Part of a small language model's weights: width 384, rotary positions.
MLP neurons of a small language model. Each row is named by its layer, matrix (up: input weights) and neuron, and shows model dimensions 96-223. Each number is 128 + 32 x the weight over its row's rms, rounded and kept within 0 to 255.
After each neuron's rows, "fires after" lists the tokens most often just before its 100 highest values on Wikipedia text that the model never trained on; "fires on" lists the tokens most often at its 100 highest values on Wikipedia text that the model never trained on. A number after a token or word is its count.

L5.up1453 [106  98 180 129 214 173 173 145 183 130 189 111 128 184 122 168  90 142 107  98 111  90 121  94 165 160 115 105 102 114 104 144 139 114  91  97 101 124 175  98 151 149 124 151  88 119 171 152  98 145  91 123 111 135  59 120 117 139 118 162  66 110 125 167 160 103  80 167 161 111 159 118 182 107  84 140 175 125 123  93 109 161 138 145 119 141 142 197 121  97 102 136 117  98 166 150  88  54 132  94  50  89 117 123 245 170 131 170 132 130 159 124 116 162  80  93  91  93 151 110 129 133  66 158 148 122 127 163]
fires after: "\n\n" 62, "be" 6, "F" 5
fires on: "=" 63, "f" 6, "di" 4, "eb" 4

L7.up1272 [ 75 126 125 158  76 173 132 160 170 149  83 101  99 100 137 174  43 141  92 144 140 163  61 194 136 132 143 134  95 141  87 131 157 142 100 153 122 100 151 172  94 173 123  50 156 129  96 108 128 115 132 144 116 156  96 136 160 150 189 177 136 109 129 117 147 121 153 127  95 129 153 180 120  85 186 175 116  97 166 118 119 142 149 127 137  99 119 193 118 124 101 138 138 101 156 175  42 115 104 136  86 179  60 121 141 167  92 136 142  66 121 164 110  45 112 133  84 122 140 132 125  81 148 123 134 127  24 106]
fires after: "\n\n" 80, " =" 10
fires on: "=" 93

L5.up270 [ 75 147 176 161 117 198 137 123 137 161 151  77 101 154 100 125  60 101 130 127 154 151  92 122 138 134 118 143  79 136  55 119 143 115  76 118  97 119 211 124 144 165  98 117 107 135 101 133 124  78  99 166 142  97  57 101 106  89 141 199 117 117 111 128 120 112  87 112 107 137 176 103 122 130 135 110 124 129 137 123 108 154 141 152 130 125 158 197  92 160 169 153 189 131 164 120 105 103  46 111 142 171 160  83 137 179 151 103 140 132 130 156 171  67  89 141 138 107 173  78 125 102 204 136 117 139 134 143]
fires after: "\n\n" 99
fires on: "=" 99

L8.up478 [ 87  83 104 139 129 173 139 139  61 164 141 102  97 149 100 127 123 106 129 173 168 174 103 155 125  81 125 134 122 106 128 155 161  86 132 101 155 117 103 170 149 113 120 125 144 102 158  90 117 171 110 134 166 124 117 152  80 164 117 141  92  78 128 112 139 167 112 136 145 166 216 127  72 136 129 141  81 126 120 113  65 130 119 180  92 115 129 143 112 124  87 161 151 101 128 102 120 120  95 176 109 118 130  69 151  54 109 158 148 157 128  49 142 121 109  73  71 122 139 112 146 135 112 116 134 141 116 164]
fires after: "-" 68, "," 6, " (" 5, " one" 5
fires on: "-" 66, " of" 18, " in" 6, "in" 5

L7.up1215 [ 92 115 167 111  62 109 112 138  86 139 151 102  79 191 110 158   7  82  93 145 121 112 115 143  76 142 207 126  76 101  51 118 103 165  68 110 159  66 118 113  89 159 133  44 179 164 137 140 163 177 112 135 155 113 149 113 168  70 130 111 133 153 150 119 151 155 125 156 161 169 106 175 129 140 141 168  63 167  82 152 145 123 119 147 111 125 184 115  89 127 150 135  82  54 106 124  71 104 133 134 139 165  85 193 116 105 143 122 105 110 126 197 138 108 113 105  97  85 190 143 112 137 130 104 121 167  92 133]
fires after: "=" 52, " =" 13, "," 6
fires on: "=" 65, ":" 12, "," 7

L4.up905 [106 133 198 153 120 205 152 142 128 158 145  89 158 131  94 108  86 103  92 133 130 167  74 113 132 130 143 146  93 116  52 101 163 140  87 148 106 146 152 124  95 157  92  72 138  86 188 152 108  57 108 146 139 107  80 137 133 128 112 151 106 153  86 112  95 105 111 104 101 152 135 120  71 180 156 121 175 131 152  89 112 144 150 144 192 172 148 192  81 138 178 139 158 132 129  92  96 116  68 125 149 142 119 101 152 155 169 108 177 164 178 166 124 135  94 126 133  99 166  79 133 115 146 132  87 119 128 110]
fires after: "\n\n" 99
fires on: "=" 99

L5.up147 [ 73 136 186 157 122 201 150 118 109 190 149  92 126 163 124 164  93  84 115 133 177 149  93 131 123 132 138 127  96 139  38 124 144 125  72 113 108 130 197 133 116 138  73 106 131 121 110 139 117  44  78 179 149  99  82 122  93 120 117 226 110 112 134 151 105  81  82 140  97 126 160 108 115 123 156 132 124 125 142 117 130 157 115 143 153 136 161 181  79 154 145 116 173 112 178 131 103  90  47  97 112 158 183  81 121 168 171 106 152 165 147 149 159  84  92 113 126 127 145  81 134 111 180 129  94 123 113 141]
fires after: "\n\n" 99
fires on: "=" 99

L7.up351 [ 75 115 168 125 157 154 130 103 115 113 143  72 156 146 151  69 103 155  95 129 123  73 102 128 169 132 142  68 139 111  83 169 121 164 119 122  53 183 158 145 151 140 107  91 132 117 104 126 155 117  73 115 183 146 117 121  90 171 138 137 118 142 147  53 150  90 141  87 105 130  93  95  98 110 168 133 135 158 155  92 100  91 155 147  75 144 151 132 182 147 113 137 143 191 169 165  85  91 124  73 121 118 112 140 187 179 189 143  88 124 119 138  76  79 159 117 134 141 164 117 129 124 125  93  90 129 164 209]
fires after: " |" 85, "|" 15
fires on: "  " 93, "\n" 7

L4.up1033 [113 114  71 104 145 244 146 106 106 116 120 117 178 111 173 116 147 150 160 118 147 130 130 115 152 105 121 130  92 155 110  87 141 119 124 102 175 133 149 219 102 149  71 128  94 192 170 133  99  75 111 155  82 103 109 124 125 129  85 143 146 149 151 152 158 204 150 177 198 110 124 129  83 111  79 148  89 187 179 132  74  72 106 187 181  75 177  98 132  91 116  83 115 169 181 187 148 151 102 150  97 162 123 131 140 152 142 114 101 168 124 151 153  96 152 108  85  97 151 118  80 166 101 151 141  80 139 145]
fires after: "|" 75, " be" 4
fires on: "-" 76, "iti" 9, "ha" 5

L8.up671 [ 97  84 141 162 125 172 140 110  60 128 121  95 150 152 126 113  78 110 104 168 148 149 142 120  76 148 179 200 105 137 112 118 145 137  59 150  99 111 179 185  82 161 103 111 121 111  97 115 123  66  98 135 109 107  82 153 135  93  91 173  81 110 145 176 109 105 139 138 123 165 156 148 148 110 157 172 138  91 120 115 130 119 104 141 140 145 190 186  46 136 170 140 157 104 190 110  79 106  61  84 144 148 176  83  77 169 206 142 157 166 121 165 124  75 123 148 135 132 137 110 105  90 202  99 142 100 116 177]
fires after: "\n\n" 98
fires on: "=" 98

L8.up1368 [105  65 145 156 156 141 157  94 129 104 158  90 110  56 116  78 119 134 113  86 125 168 133 148 132 105 109 143 108  97  97  98  86 154 119 130  88  76 155 130 165 149 130 127 204  94  94  97 138 139 143 201 118 123  87 182 153 154  97 146 193 132 155 147 120 112 151 140 131  90 126  68 147 139 146 174 159 148  91 111 119 134 115  86 115  93 140  96 111 124 139 109 126 120 155 102 131 110 144 123 177 101 106  88 109 170 102  80 150 160 173 162  99 117 158 103 194 162  78 162 111 167 200 152 154 166 113 139]
fires after: "=" 28, " 0" 14, " =" 6, " No" 5
fires on: "=" 34, " |" 27, "." 7, "s" 5, ":" 4

L5.up441 [ 99 147 141 127 136 155 120  83 101 135 130  70  93 174  92 185 129 154 100 157 159 158  29 133 109 102 173  81 157 139 101 135 120 136  82 106 142 206 148 137 149 129 101 126  92 153 142 137 105 103 127 156 126 111 128 124  58  78 191 190 118  89 139 104 128 131  52 140 109 164 114 111 139  94 155 100 116 131 162 123 172 127 132  82 105 149 132 172  67 146 117 140 158  95  86 126  78  98 119 114 164 198 208  41 142 130 153 108  65  86 163 136 130 117 145 125 156  87 166 106 154 131 108 146  76 130  93  94]
fires after: "\n\n" 92
fires on: "=" 92, "." 7

L7.up994 [ 71  90 189 129 153 191 132 129  93 133 149 109 131 127 126  92  81 128 146 165 159 114 103 152 113 155 150 171  84 135 104 109 120 116 102 117 109 130 185 169  58 137 103  65 136 205  77 125 118 126 129 127 130 148  48 119 140 122  95 155  72 109 120 146 117  72 138 127 154 161 174 132 124 133 180 130 158 141  98 104 134 105 131 123 102 140 165 202 107 133 181 190 141 138 158 134  94 120  50 121 155 177 128  99 120 178 201 101 126 175 128 157 144 132 122 117 119  93 127  84 130 130 169  80 132 128 132 199]
fires after: "\n\n" 97
fires on: "=" 98

L5.up373 [108 112 129  68 110 117 106 121 169 162 153 105 115 197 142 168 134 104  86 123  99 200 123 115 151 134 148 112  91 137  90 138 126  77  70 143 132 129 135 103 109 156 136 122 141 146  66 192 102 162 129 105 142  99 148 128  72 115 145 123 111 132  99 148  98 133 129 160  76 167 165 120 145  63 134 108 114 118 111  93 163 134 136 133 133 207  94 149 119 187 138  76 137 147 153 138 128 178  77 164  78 132 122 125 141 184  46 104 125 156 154  91  98 142 126 136 132 114 197 180 178 132 176 169 128 130  89 139]
fires after: "," 71
fires on: " and" 37, " as" 31, ";" 29

L7.up97 [106 151 142  72 154 147 116 135 173  81 133 141 139 153 111 159 139 113 129 130 110 114  96 132 174  83 152  72 110 150 108 117 184  82 139 175  85 194 129 126  89  94 164  85  92  61 139 110 178 102 135  98 153 107 150 125 113 165 154 137 170  91 156  64 168 104 123  82 118 128 113  74  56 217 122  82 126 194 114  55  80  99 171 170 151 158 141 151 151 102 139 106 129 126 139 131 120 185  80 142 104 132  71 113 196 155 154 159 157 101  73  93 156 104 128 113 183 147 117  63  69 129 128  95 129 123 100 118]
fires after: " |" 41, "|" 9, " to" 8
fires on: "  " 49, "xi" 5, " long" 5

L5.up1281 [106  91 129 150 160 152 135 145 169 163 102  90  90 111 142 160 114 106 127 141 168 162  84 140  99 151 154 155 141 152  79 133 181 122 112 129  92 100 217  95 160  90  70 133 107 163 168 166  92  43  73 131 116 140 102 115 131 140 160 161  71  72  93  96 109 141 150  99 119 166 163 123  48 129 133 120 111 109 149  94 120 122 133  73 173 152 130 157 113 169 117  77 114 114 162 118 110  72  31  92 210 134 167 107 150 156 148 131 141 131 158 147  80  75 133 145 113 103 176 159 115 113 154 125  99 139  89 127]
fires after: "\n\n" 46, " |" 10, "|" 8, ")" 6
fires on: "=" 46, "\n" 37, "." 13, "\n\n" 4

L8.up1274 [ 55 113 156 134 130 153 174 117 124 114  81 176 152 132  55 130 132  98 130 112 104 146 179 107 159 132 106 162 107 154 128  92 181 186 126 103 146 146 107 131 100 179 143 143 153 184 183 116 138 173 140 170  97 120 146 149 126  92 105  92 143 135 185 132 150 177 141 115 137  78 133 172 111 142 156 108 124 106 134 131 151 109 139 115 182 142 127 142 128  62 146 150 120 173 165  97 211 147 144  98 105 110 156 121  87  38 110 102 142 167  98 154 129 146 175 124 200 156 154 112 119 125  68 144 161 164 132 170]
fires after: "\n" 24, "  " 12, "." 12, ")" 12, " 0" 4
fires on: " |" 22, "-" 21, "." 17, "|" 15, "0" 7, ":" 6

L7.up426 [ 80 158  77 135 191 174 119  97 130 144 132  89 151 160 168 107 152 114 145 130 156 172 104 170  95 144 135 161 111 113 161 145 153 158 133 107 154 137  78 125 155 123 105 138 153 155 113 110 124 118 146 122 126 111  60  89 155 118  89 196 189 150 104 101 108 130  95 152  97 119 192 119  91 145  81 146 136 166  81 174 163 148 109 186 160 123  76 158 122 162 118 103 144 104 158 136  64 121  58 101 142 124 105 135 137  78 102 151 148 169 128  64 113 135 132 112 101 152 135 149 164 170 156 137 122 112 126  83]
fires after: "-" 59, " Pri" 5
fires on: "-" 45, "in" 8, "or" 8

L4.up1385 [125 210 142 106 142 159 147 170 134 124 120  20 113 197  89  76  83 137  82 152 128 177 102  66 159 137 127 111  89 146  76  85 175 123  97  93 117 180 205 114 125 180  87 105 104 139 152 124 147  96  81 158 197 106 131 102 115 118 141 146 104 114 101 106  98 124  92 103 101 172 103 137  90 130 203 135 129 153 195 165 129 144 100  95 146 127 162 153 118 138 119 106 145 109 142 163 125 100  83  95 108 109 140 111 169  86 165 108 143 102 143 123 114  79 127 151 101 110 161 104 164  85 131 110  88 195 134  95]
fires after: "\n\n" 55, "." 10, ")" 6
fires on: "=" 55, "." 20, "\n\n" 17, "\n" 8

L5.up788 [ 59 144 127 152 137 196 136 125 118 114 135  97  93 117 167 125 104 124  99 146 129 100 114 147  93 114 127 120 118 164 100 156 115 120  97  96 107  86 136 148 114 162 147 154 108 112 127 146 135 115 147 151 197 103 122 100 135  86 118 162  81 139 132  95 128  87  90 182 119 151 145 120 106 131 113 127 153 108 150 147 145 123 165 160  97 122 135 208 118 138 136 148 180 153 106 129 132 110  76  50 114 157  85 124 126 158 147 126 161 143  92 151 153  88 164  91  90 141 165  64 188  59 140  75 107 169 136 111]
fires after: "\n\n" 100
fires on: "=" 100

L5.up380 [ 96 130 214 122 127 214 102 122  88 171 138  75 133 129 133 102  61 106 132 120 122 149  95 154 145 165 142 171  46 116  45 123  93 128  87 122 113 106 159 176 147 160 104 110 147 131  91 144 101  89 141 164 137 115  57  84 132 101 150 160 109 123 100 105 140 109  97 119 112 123 161 110 134 125 154 134 152 138 111 139  87 116 115 145 118 128 173 161  96 158 149 168 177 149 176 131 120 133  92 133 124 179 162  61  69 195 142  83 140 136 109 141 176 118  90 136 139  89 137  81 143 130 204 130 150 129 112 155]
fires after: "\n\n" 99
fires on: "=" 99

L5.up1491 [ 97 132 110 124 156 173 165 106 144 127 145  81 163 128 117 111  40 113 107 109 155 145 105 122 111  83 118 139 169 110  90 110 140 127  77  39 129  79 156 116  53 128 106 154 147 123 169 131 109  88 102 220 140 112 124 125 126 134 174 130 113  98 103 175 127 140 141 122 105 147 116 145  74  90 140 164  75 137  78 114 118 175 125 103 144 131 154 106  81 106 116 108 129 146 112 114 104  35  86 121 112 153 162  95 141 149 159 123 165 136 218 176 172 158 168 172 113 125 137  83 128 112 142 112 131 122 116 146]
fires after: "\n\n" 51, ")" 5
fires on: "=" 51, "." 33, "\n" 14

L8.up452 [ 47 101 183 113 123 121 134 168 103  79 106  79  98 190 127 114 145  83 177  86 141 111  98  77 144 166 171 171 119 107  87 109 109 167 154 157  68 156 129 139 146 157 127 123 111 108  80 142 134 136  98 133 151 110 138  70  89 129 102 141 133  73 138 103 159 118  59 187 106 108 166 133 105 159 110 162 124 113 160 153  54 121 164 159 127 128 159 142 121 135 125 109 173 112 180 127  95 112 141 121 191 128 104 136 146 212 117 133 144 139 114 142 162 146 161 151 115  97 138 141 133  80  95  77 117  94 184 138]
fires after: " |" 59, "|" 16
fires on: "  " 75, "ss" 5

L5.up1522 [ 86 121 194 146 106 193  81  85  94 149 198  77 155 155 150 186 168 140 101 116 108 144 111  98  91 148 119 115 116 124 108 132 104 147  76 114 128 161  96  64 100 100  98 181 109 133 154 152 119  75  82 207 127 123 103 109 124 140  74 233  91 113 197 108 150  93 135 137  98 138 178 144 136 109 135 148 142 125 177 126 137 107 174 186 123 185 185 134 107 105 154  60 128 130 110 144 137 127 146 101 128 155 126 132 147 117 187 120  92 118 144 129 117  95 106 111 126 154 139 114  88 104 123  87 103 161 185 169]
fires after: " |" 35, "\n\n" 16, "|" 10
fires on: "\n" 48, "." 20, "=" 17, "\n\n" 7

L4.up716 [123 142 160 133 113 172 120 125 104 170 130 112 131 148 127 103  95  95 114 153 112 164 117 113 123 106  86 142  80 142  62 115 179  85  94  93 138 143 168 107 136 156 134  53 178 100 156 148  92  89 148 144 110 104  59  83 112 138 157 204 116 118 155 139 118 107 107 147 142 107  82  81 109 154 139 113 158 171 175 145 106 123 131 140 152 172 163 153 129 153 176 112 166 107 135 133 133 140  46  98 174 144 127  38 174 168 149 145 182 120 138 191 100 121 149 111 105  72 112  98 138 160 195 152 109 126 136  84]
fires after: "\n\n" 89
fires on: "=" 89, "\n" 5, "." 5

L5.up1249 [ 95  98 141 149  93 166 181 134 142 105 175  86 103 122 100 154  52 105 105 161 125 140  82 120 138 140 100 169  90 156  46 114 192 112  35 124 136 118 214 122 129 107 106 102 106 105 136 138 117  91  76 157 133 154 118 147 146 120 151 191 125 138 149 106  99  95 104 153 110 145 139 132  42 169 135 149 153 160 101 111 107 132 128 129 147 150 167 170 106 137 173 118 151 142 161 110  96 111  94 115 167 137 154 118 122 142 103 143 135 160 157 157 130  74  84 115  94 154 183 113 127 106 169 120 153 135 138 127]
fires after: "\n\n" 87
fires on: "=" 87, "." 10

L8.up1427 [134 131  80 137  73 120 133 155 155  99 143 110 181 116 114 166 197 139 197 159 145 192 126 144 131 156  66 172 152 123 111 142 135 131 152 135 139 157 105 125 178 116 106 103 140 141 138 139 158  96  69 121 169 130  85 143 132 147 113 123 177 159 138 144 201 132 219 101 156 153 139 129 125 142 111 198  78 150 135 160 134 161  86 115 155  90  90 136 102 133 163  61 130 149 123  93 124 140 116 115 143  98  94  88 112 158 167 123  78 165  94 171 132 163 134  63  60  90 135  96 144 109 157  98 172  90 121 107]
fires after: "|" 52, "-" 23
fires on: "-" 74, " by" 10, "on" 4

L5.up1496 [118  80 154 111  89 180 109 105 177 210 105  86  73 128  63  96  86 162 130 102 144 141  98  82  78 119  99  89  72 116  96 148 166 100  61  86 145 121 116 145 119 140 129 132 181 121 134 115 124 115 114  62 135 150 136 102 155 137 142 140  67 133 137 116 162  52 125 159 126  95 156 134  89 148 125  96 131  99 154 154 148 142 124 146 114 173 141 131  96 111 124 158 117 107 207 129 103 113  75 153  88 120 140  89 141 172  91  86 104 150  70 145  85 131 151 162  73 108 138 115  78 155 165 160  90 166  90 144]
fires after: "\n\n" 51
fires on: "=" 52, "." 39, " of" 5

L5.up963 [140 200 115 154 154 147  70 125  93  51 143 152 140 166 146 120 174 120 164 134 135 146 142 148 118  95  34 127 158 102 131 122 144 117 115 101 144  75 155 116 134 153 140 116  73 162 104  96 102  78 122 148 129  52  92 133 105 121 101 124 170 199 137 144 126 159 172 109  91  96 159  99 127 120  83 128 123  54 113 139 166 157 146 148 128 167 139  89 174 124 125 120 117 154 109  83 103 105 155 131 105 109  81 137 146  62  93 185 128 134 173 130 166 147 152 106 159 185 116 125 128 142  93 109 140 189 113 119]
fires after: "-" 77, "|" 8
fires on: "-" 78, " well" 5, " add" 4

L8.up605 [ 99 167 107 164  97 123 138 154 116 169 103 137 192  77  87 135 115  84 147 124  94 119 161  68 162 114  61 112 137  86 155 155 116  74 129 189  87 191 117 118 141 143 178 122 166 141 134 125  92 152 125 199 135 122  99 131 161 110  97 143 118 134  96 178 108 147  73 148 164 125 106 174 109 121  88  88  64 120  73 153 162 135 144 115  89 211  97 121 119 155 122 142  87 139 135  89 146  83  68 105 116 160 144 147 119  96 147 159 191 112 109 137 167  71 125 106 185 110  52 139 127 189 119 180 165 134  68 206]
fires after: ")" 14, "  " 13, " at" 7, " more" 6, " US" 6, " up" 6
fires on: " |" 27, "|" 13, " than" 7, "$" 6, " over" 6

L4.up402 [ 90 107 123 195 123 141 145 151 164  55 149 121  78 178  87 151 101 151 136 138 189 151  84  88 107 136 146  60 149  60 110 112 104 159  82 102 130  82 176 107 157 116  82 196 128  99 146 140 107 103 145 107  86 105  96  93  85 134 130  99 131 130 124 125 169 133  99 189 128 106 116 119 123  93 116  89 140 182 106 169 105 130 176 129  60  78 134 170  73 150 121 110 115 108 162 135 138 116 124 105 119 100 146  88 129 112  74 143 139 139 157 184 122 105 115 142 169 132 143  99 144 134 135 196 158 101 198  67]
fires after: "\n\n" 47, "." 23, " |" 7
fires on: "=" 47, "\n\n" 32, "." 7

L8.up1175 [ 57 130 156 162 155 178 124 144  80 130 159 105 134 111 124 154 103  81 118 158 125 171 136  90 136 144 144 160  65 137  66 110 134 138  87 130 115 148 198  96 103 164 119 108 119 157  94 143 133  85  91 139 144 128  62 138 142 116 149 151  92  88 180 157 109 108 183 145 100 103 136 115 122  99 156 116 168 104  68 126 127 115 134 129 158  81 173 168 119 120 110 164 180 137 152 107 120 146  72 101 102 149 129  81 145 190 162 168 125 153 131 153 132  98 122 148 137  95 105  75 154  88 207 110 136 126 123 144]
fires after: "\n\n" 96
fires on: "=" 97

L7.up1311 [103 100 197 139 133 202 106 118  97 150 109  98 118 132 138 156  46 121 107 172 138 178 102 102 117 153 123 140  48 129  74 108 146 100 131 133  93 124 173 198 139 141 119  84 198 180 110 127 136 108 112 111 120 114  62 122 166 151 138 160  99 100 178 122 143 100 125 174  77 117 141 150 141 133 133 104  95  88  52 143 134  81 165 113 102 149 129 187  93 126 165 154 149 150 157 143 123 124  77 113 134 188 149  36 105 138 157 134 140 164  75 147 136 116 127 140  80  98 101  87 154 166 219 101 125 102  83 191]
fires after: "\n\n" 96
fires on: "=" 97

L7.up559 [ 77  79 138 144  83 210  60 152 104 145 177 128 100 122 145 128  45 123 113 108 161 138 134 134 157 165 198 167  69 113 118 139 101 159 132 144 161 112 168 129 130 116 129  99 153 144 128 100 161 116 140  86 106 165 149 105 180 134 139 139 116  79 192 137 122  68 138 136 120 108 139 142 132 115 154 157 108  99  89 118 107 128  91 113 146 121 114 156 137 119 160 186 129 105 167  98 109 106 110 145 137 147 167  57 111 149 155 130  79 131 142 121 165 124 102 157  85  85 123  60 166 149 202 112  92 156  89 194]
fires after: "\n\n" 95, "=" 4
fires on: "=" 100

L8.up1099 [ 56 119 155 173  51  63  85 137 159 107 150  73 154 143  88  95  90 183 126 132 159 130 161 151 139  84  67  90 108 139 170 112 159 188 117 125 122  80 184 126 109 139 170 157 146 130 144 119 134 116 124 113  64 112  84 109 139 115 128 127  98 125 130 150 105  99 118 154  94 124 149  95 151  62 105 156 103 113  74 142 110 149  89  86 123 127 132  84 125 133 126 103 160 109 150 186 124 176 145 130 140  62  93 153 137 148  92 119 130 170 130 141 111 142 150 157 181 124 177 145 137 176  51 158 191 168  55 136]
fires after: "=" 65, " =" 9
fires on: "=" 74, " the" 4

L7.up1499 [ 77  97  81  89  37 129 133 156 138  97 180 161 107 172 100 182  88  96 131 157 111  99 109 130 130 126 186 105 175 115 133 199 142  94 111  99 153 119 130 145 101 193  90 155 116 149 104 111 116 155 149  97 141 177  86  83  74 141 144  84 102 196 129  81 138 145 108 226 138 165 173 140 123 110  80 185  83  84 112 154 126 122 200 181 106 106 183 127 120 137 147 106 132 113 179  95 113 144  81 113 110 145 180 141  96 206 166 120 145 118 152 125 172 123 107 107 133 187 198 188  97 146  83 135 126 140  79 165]
fires after: "," 75
fires on: " and" 48, " as" 31, " but" 7

L5.up593 [138 115 109 161 113 144 205 115 186 124  90 161 120 202 135 107  99 152 131 151 170 186 133 124 123 104  29 143 130 111 105  71 141 132 155  76  93  95 120 180 170 122  91  90 150 151  75  59 124 160 132 122 152 118 143 129 103 114 142 122 135 126 118 122 120  88 171 112 122 152 193 104 106 119 110  78 114 173 119 134 148  94  99 111 154 143 152 154  90  78 198 143 146 169 146 135 108 143 107 120  97 144 134 111 120 166 113  40 129 118 171 132 153 114  98  52  82 101 109 123 150 180 124  90 113  80 121 162]
fires after: "-" 44, "|" 16, " Bu" 8
fires on: "-" 60, "c" 8, "ap" 6

L4.up556 [111 138 172 131 110 168 141 120 160 184 111  97  89 136 129  96 114 133 128 129 161 108  70 108 102 176 131 117  98 136  65 139 176 135 136 142 204 138 197 112  65 196 140 114 186 128 138 123 115  91 170 145 152 163 116 132 107  74 135 182 176 120 135 132 143  64 104 148 187 148 131  95 118  90 158 104 105  95 148 117  64 110 134 162  97 144 190 142 130 136 178 178 121 101  92 177 143 102 147 156 182 119 106 152 171  91 145 100 127  97 130 151 167  77  95 207 150 142 129 114  97 170 142 159  72 132  83 112]
fires after: "\n\n" 52
fires on: "=" 52, " of" 22, "." 13, " with" 4

L5.up600 [ 44 113 151  98 139 161 148  59 138 135 139 156 130 122 181 141 127 127 161 149 144  88 106 128 132 111 134 124  60 150  76 201 120 144  64  75 130 121 139 101 127 157  90  91  99 110 103 144 106 102 157 206 135  54 163 129 117 145 177 145 142  75 186 150 162 133 111 126 129 139 121 125  68 120 151 135  66 110 140 127 138  98 114 124 171 103 138 197 104 109 170  78  87 173 154 125 106  67 117 146 121 135 135 107 111 118  71 109 125 169  73 158 140  76 167 145  97 138 119  86 125 109  99 152 127 165 135 136]
fires after: "\n\n" 97
fires on: "=" 97

L8.up333 [141 112 124 160 146 184  77 104 151  93 116  74  86  58 210 165 134 162  68 127 124 124 130 139 116 138 124 145  94 124 117  79 132 137 126 128 117 158 137 142  88 175 137  87 201 133 105 136  86  67 128  84 144 145  80 138 115 119 168 116  76 141 105 114 152 141 174 150  98 104 186 139 201 108 137 154 171  54  50 141 164 172 141 117 134 171 177 191 125 119 129 167 140 160 138  80 104 138  32 109  87 142 155 104 125 143 191 129 152 158 123 126  93 123 169 114 110 117  94 113 126  91 160 126  95 110  75 131]
fires after: "\n\n" 63, "'" 8, "s" 4
fires on: "=" 64, "s" 9, "te" 4

L5.up936 [160 100 143 164 135 163  92 145 107 131 209 140 131 137 106 116 150 154 134 151 175 116 181  57  82  51  97  53 100 131 120 184 100  93 165 125 105  93 116 134 172 136 154 122  95 149 158 107 157 108  69 144 112 135 134 163 100 116 127 118 117 124 147 133  65 137 165 129 167 134 200 133 157 174  80 150 151 112  47 109 111 111 110 113 122 153 178  77 147 103 138 138 126 177 128  63 150 125 117 156 148  98  75 100 160 107 121 135 156 137 132 156 129 143 149 132 116 151 112  75 140 152 159 103 115 125  90 148]
fires after: "-" 57, "year" 7, " born" 5, " a" 5, " went" 4
fires on: "|" 57, " on" 9, " over" 7, "-" 7, " in" 6